config.toml
num_hidden_layers = 19
intermediate_size = 1536
hidden_act = "gelu"
warmup_steps = 284
MLP neurons of a small language model. Each row is named by its layer, matrix (down: output weights) and neuron, and shows model dimensions 144-239. Each number is 50 + 15 x the weight over its row's rms, rounded and kept within 0 to 99.
A block is one neuron, or neurons of one layer that tend to fire together. After each block is what it responds to, as a language model described it from the Wikipedia text at the highest values.

L6.down689:55 52 39 27 45 42 43 52 61 71 72 76 23 60 67 63 63 52 43 37 44 41 52 29 60 35 48 41 77 70 47 81 34 52 66 62 41 41 56 40 44 19 42 37 66 43 50 70 50 69 46 65 30 48 47 56 58 27 84 69 45 30 55 63 38 54 44 11 77 58 35 55 71 49 62 89 48 60 31 77 62 54 56 65 31 50 72 45 35 38 34 77 54 57 45 45
Responds to: Proper-name completions. Final word pieces and "of" inside multiword organization, railway and place names, such as Rail-way, Transport-ation, Administr-ation, and "Museum of".

L4.down60:46 45 53 58 73 49 72 55 47 53 49 80 57 30 51 29 73 38 59 27 55 76 57 39 59 55 40 23 51 57 62 48 33 31 48 24 50 50 38 67 25 50 67 48 76 41 59 73 44 53 63 51 80 62 30 67 46 48 37 38 50 68 63 47 37 60 61 49 53 26 57 47 15 41 40 40 46 48 62 54 47 39 57 55 35 40 46 42 52 57 41 33 63 35 74 60
L4.down660:42 56 34 61 39 44 54 45 52 59 64 49 44 49 55 32 47 61 61 38 58 60 53 37 51 58 93 52 36 14 47 52 59 64 61 72 73 47 79 31 34 49 35 28 33 54 48 53 46 65 59 47 55 32 73 66 43 66 45 58 51 60 73 37 75 61 04 54 53 36 75 54 44 69 31 49 43 84 74 37 29 54 53 34 74 44 51 47 60 34 36 44 34 23 40 48
L4.down945:14 43 70 33 31 76 50 51 63 67 44 41 63 36 60 56 61 54 61 43 50 13 69 51 62 72 47 43 37 52 60 32 63 38 67 34 72 55 61 40 47 29 60 28 50 66 39 51 26 56 54 55 65 33 48 45 50 60 42 41 68 47 54 34 72 38 56 41 51 37 61 71 42 30 56 34 37 39 45 45 52 49 23 41 29 17 42 53 57 41 38 56 64 56 32 65
L4.down1429:51 59 42 60 80 52 40 51 54 64 49 76 42 45 63 58 31 44 75 45 58 67 49 47 54 51 44 33 52 45 68 42 44 68 44 57 38 41 74 60 57 50 37 56 76 46 75 92 68 43 49 39 49 58 44 66 44 55 42 32 36 27 45 28 54 41 68 45 47 59 70 46 35 47 44 58 37 58 54 53 62 35 35 54 61 28 39 32 55 56 57 53 37 28 61 59
Responds to: Roads, routes and waterways. Word pieces completing road, route or waterway terms like Route, Railroad, street, upstream, Creek in place descriptions; weaker on scattered fragments like ou.

L2.down324:63 60 52 31 35 79 49 80 46 39 69 64 48 78 48 44 44 80 45 17 47 63 44 47 59 30 55 43 56 45 73 31 39 34 54 56 73 63 55 42 44 45 57 63 38 35 77 52 55 79 22 23 48 51 26 57 62 54 58 63 17 45 19 29 49 35 62 55 38 50 55 37 56 47 41 31 85 60 43 55 49 48 41 45 32 78 40 40 64 45 54 44 18 43 63 64
L2.down521:57 58 52 44 36 49 64 55 26 12 44 75 44 73 53 77 59 63 52 48 53 43 44 32 48 51 17 47 34 61 55 24 39 56 52 60 49 82 47 43 56 53 69 80 55 12 77 52 54 84 27 63 31 62 29 58 26 52 43 62 43 41 57 49 64 68 63 60 64 46 22 58 60 38 49 42 23 35 44 63 50 66 51 59 35 43 26 41 49 57 56 55 43 33 67 16
L2.down776:56 50 53 25 70 65 56 63 41 57 56 72 56 79 40 54 55 88 58 30 51 69 63 51 57 57 35 54 45 37 55 43 54 31 50 66 50 35 10 44 40 46 56 57 62 48 47 63 39 59 38 48 27 68 30 73 61 49 57 58 42 67 13 39 68 54 81 61 56 59 51 46 40 38 54 30 62 48 32 56 42 28 29 55 59 40 57 46 62 51 60 68 50 14 55 49
L2.down1495:45 75 45 74 50 68 46 76 30 43 46 57 67 52 64 59 58 52 63 28 39 35 60 25 56 35 50 56 42 45 46 26 60 45 36 69 49 27 38 50 69 59 48 51 54 55 59 33 18 85 56 47 76 79 64 59 38 54 51 56 68 64 68 26 43 33 44 60 91 61 55 43 44 70 55 45 74 49 66 52 29 48 70 24 49 41 40 43 43 81 28 49 59 36 65 36
Responds to: Hedging modals and frequency adverbs. Modal verbs and frequency adverbs placed before a main verb in descriptive or encyclopedic prose (often, usually, can, may, should), plus some after-verb connectors like than and since.

L6.down141:19 29 63 32 46 19 54 65 56 53 52 52 30 57 38 56 37 52 50 49 67 30 51 35 59 46 58 30 45 58 51 60 69 30 76 44 55 48 24 33 42 42 41 77 52 61 45 83 63 75 38 71 36 66 43 65 59 26 60 67 43 55 26 55 52 84 60 60 63 39 33 39 27 29 39 39 75 65 63 52 53 37 51 36 58 38 51 57 42 49 78 75 39 56 35 36
Responds to: Templated stats boilerplate. Fixed words in formulaic Wikipedia data text, such as census race and age breakdowns, election tables and infoboxes ("from two or more races", "Democratic hold", "UTC").

L4.down1058:42 37 70 05 64 58 37 55 62 73 43 16 42 65 65 50 55 70 50 62 54 58 47 55 47 48 71 57 33 49 86 32 31 60 45 57 50 29 28 20 63 33 62 29 35 57 32 55 61 70 51 57 50 22 49 57 51 46 57 29 63 31 47 13 44 49 26 56 45 51 41 57 27 28 35 40 59 75 62 46 61 30 52 41 24 24 56 36 73 44 60 50 18 70 81 59
L4.down1171:60 53 54 65 60 61 35 24 73 65 49 41 57 56 77 86 34 47 50 42 51 54 77 75 51 52 34 58 46 77 40 51 62 44 53 53 60 24 30 85 53 54 47 62 43 41 58 40 39 50 46 55 48 68 58 52 48 55 76 61 84 07 37 82 64 48 39 50 38 47 53 69 36 64 61 85 42 69 51 05 65 62 27 53 54 44 32 54 20 37 56 43 76 52 93 32
L4.down1356:45 49 66 39 29 57 24 63 38 51 57 11 42 58 54 54 41 67 51 42 39 54 43 33 53 12 73 58 48 53 42 40 54 45 59 55 40 26 46 47 32 48 57 45 41 43 54 31 55 66 43 48 40 27 58 81 45 44 53 46 54 59 26 30 54 44 33 34 73 23 33 39 03 47 57 17 47 51 74 27 64 52 50 60 07 27 24 58 71 64 57 29 34 44 60 46
L4.down1463:54 38 91 56 47 48 38 47 50 48 48 44 45 47 27 37 69 66 63 29 58 33 24 30 48 69 71 20 50 49 47 58 59 41 41 59 46 56 53 70 33 68 15 44 42 46 30 41 45 36 67 39 35 23 42 73 65 68 42 44 50 56 40 57 42 39 60 45 54 19 39 35 38 11 76 32 23 31 43 39 51 47 43 62 27 34 30 52 58 48 36 44 38 61 55 49
Responds to: Clause and sentence openers. Words beginning a new clause about a just-described thing in encyclopedic text, mainly relative which/that and sentence-initial It/This, with scattered word pieces like design.

L6.down343:53 59 44 45 52 46 52 73 76 52 48 57 66 29 32 57 59 54 47 14 56 68 61 42 44 49 37 45 66 77 55 29 52 57 78 59 52 47 39 83 25 66 64 36 47 35 67 53 62 65 60 40 51 97 35 96 48 55 34 19 30 44 44 60 66 50 68 57 42 32 77 50 44 49 65 48 60 44 35 45 30 54 72 28 30 44 47 44 66 70 34 72 44 42 36 45
Responds to: Subject-verb slot; name starts. Tokens just before a main verb, such as they, can, must in expository sentences, plus first capital letters of proper names (J in Jimmy, H in Hindi).

L4.down272:75 42 62 37 46 48 62 18 39 73 42 05 57 25 57 71 40 56 50 69 69 78 59 52 40 61 56 53 49 68 35 47 32 28 79 44 40 36 33 62 53 61 46 40 76 29 53 47 17 17 52 47 53 60 52 19 19 62 70 38 25 54 44 60 41 72 59 42 50 81 60 29 62 77 66 55 60 50 41 40 69 40 24 48 76 68 31 71 53 57 71 59 19 55 60 60
L4.down309:29 63 48 47 24 63 48 36 51 62 33 29 38 18 51 47 42 41 40 42 72 59 54 44 46 49 43 51 44 65 38 43 49 52 31 52 07 63 44 47 55 39 57 45 63 70 55 47 45 31 56 57 28 46 49 47 40 53 77 46 48 59 39 33 61 61 69 53 51 57 70 47 25 40 55 56 69 57 61 41 37 44 27 48 48 73 51 43 56 38 46 70 30 40 52 51
L4.down1100:45 55 20 55 73 34 53 54 41 51 75 41 58 25 42 67 68 73 66 41 31 43 38 63 39 57 46 02 66 87 56 93 29 60 51 59 47 51 53 62 41 59 43 53 53 46 30 53 45 55 66 62 34 47 30 69 54 39 71 52 24 17 61 71 31 63 47 57 53 62 62 58 48 73 57 46 57 63 34 28 65 54 23 71 34 46 65 30 75 66 37 28 61 62 37 64
L4.down1251:14 48 76 57 37 67 46 40 73 66 53 54 43 60 27 38 60 46 59 45 53 49 61 28 59 50 36 36 45 65 26 59 09 46 65 41 30 50 35 40 44 27 36 67 32 45 41 54 81 57 71 47 48 49 07 21 55 39 63 61 54 33 42 82 54 52 32 41 37 47 27 60 49 47 45 51 35 64 68 47 63 63 49 65 22 36 32 43 58 50 47 52 77 79 49 59
Responds to: Census and demographic boilerplate. Tokens inside formulaic census or demographics prose in place articles, such as "cens" in census, "hold" in household, "made", "there", "According"; also "not" starting notes/notable.

L2.down173:46 49 34 65 47 52 69 46 61 53 39 50 40 58 58 47 58 56 57 72 73 79 63 46 57 85 26 61 52 47 41 76 59 60 71 66 38 49 61 61 83 47 63 43 57 23 56 39 40 16 48 61 53 30 47 59 24 51 53 41 44 26 54 50 52 73 59 32 36 53 52 49 38 55 55 55 42 00 71 41 46 65 31 52 79 47 23 56 28 74 84 57 43 46 31 64
L2.down629:65 39 70 41 27 50 75 50 63 55 26 70 69 61 34 66 36 46 50 33 51 38 64 36 70 46 50 66 29 66 41 49 55 25 82 50 51 55 24 70 51 49 42 24 46 39 48 67 24 35 33 64 39 64 51 64 47 46 65 59 32 77 27 46 47 51 66 49 45 37 77 39 58 66 75 60 70 48 55 55 60 24 30 52 62 55 15 64 52 70 47 55 52 69 46 16
L2.down671:54 50 46 47 71 54 65 34 48 49 57 40 49 71 38 53 44 42 29 59 96 74 20 47 49 47 60 66 53 64 56 45 39 57 49 42 39 65 62 55 40 38 39 37 28 43 38 57 38 46 52 36 51 75 67 76 38 50 80 60 30 37 50 38 28 38 54 29 36 42 57 83 67 52 20 54 42 68 58 52 49 65 60 69 54 36 36 43 25 47 51 63 44 40 48 63
L2.down980:53 44 63 57 80 34 36 46 55 29 37 57 56 37 35 64 50 44 51 55 54 77 75 31 65 46 38 51 78 53 54 42 56 52 64 52 20 35 61 69 95 58 27 46 72 41 39 33 47 51 45 63 76 67 48 65 40 54 56 42 58 18 88 53 33 48 55 55 64 44 48 51 44 62 37 76 34 49 71 54 50 47 58 44 57 71 46 37 65 57 57 60 72 85 67 34
Responds to: Rail/transport compound starts. Word starts or modifiers that open a compound, mostly in railway and transport text (Rail-road, pass-enger, track-age, railway line); weaker: Total, broad-cast, high, former.

L2.down338:59 47 52 52 89 56 57 55 51 52 22 55 33 30 47 37 57 67 57 62 75 35 30 71 43 74 48 78 54 44 55 61 36 50 46 55 23 52 38 57 47 36 38 33 56 62 31 51 44 28 62 42 66 70 60 76 24 46 56 46 09 48 71 60 24 57 78 49 47 14 50 63 66 56 42 36 65 54 41 37 38 38 46 59 45 22 25 67 51 68 33 76 59 64 65 32
L2.down1222:67 29 38 50 35 37 70 36 40 29 40 46 64 49 42 53 37 43 47 59 43 85 29 62 42 51 49 36 57 64 44 37 33 62 51 35 36 52 42 73 36 53 51 33 53 41 40 53 27 52 37 59 45 52 35 64 39 56 58 78 09 70 52 48 52 58 62 43 63 80 57 49 46 55 60 55 70 37 31 46 57 25 22 36 66 82 36 56 80 54 43 75 35 44 45 47
L2.down1239:26 25 33 15 65 50 54 41 60 70 51 30 63 59 42 46 30 50 32 75 60 61 53 35 38 39 64 56 46 27 56 81 41 43 56 63 64 50 75 62 44 66 52 69 55 70 34 30 38 44 47 42 32 49 52 18 33 34 71 54 47 30 48 56 56 89 30 47 28 66 41 51 64 58 63 40 55 52 27 54 62 52 27 40 73 36 42 58 54 49 40 69 55 26 54 57
L2.down1473:52 61 57 34 79 43 71 41 51 46 41 86 49 44 23 57 60 46 46 73 69 58 66 61 28 59 31 56 18 45 52 46 38 35 45 26 63 52 69 57 35 33 59 65 80 50 64 60 20 52 63 43 71 31 66 53 40 53 58 29 40 36 49 39 44 64 36 42 46 71 66 51 40 51 61 57 36 24 61 52 37 57 52 38 92 61 35 49 34 84 41 72 32 60 52 51
Responds to: Formulaic phrase prepositions. Prepositions and word starts inside stock Wikipedia phrases, mostly "with" and "into": "living with them", "divided into", "As of the census", "addi(tion)", "use".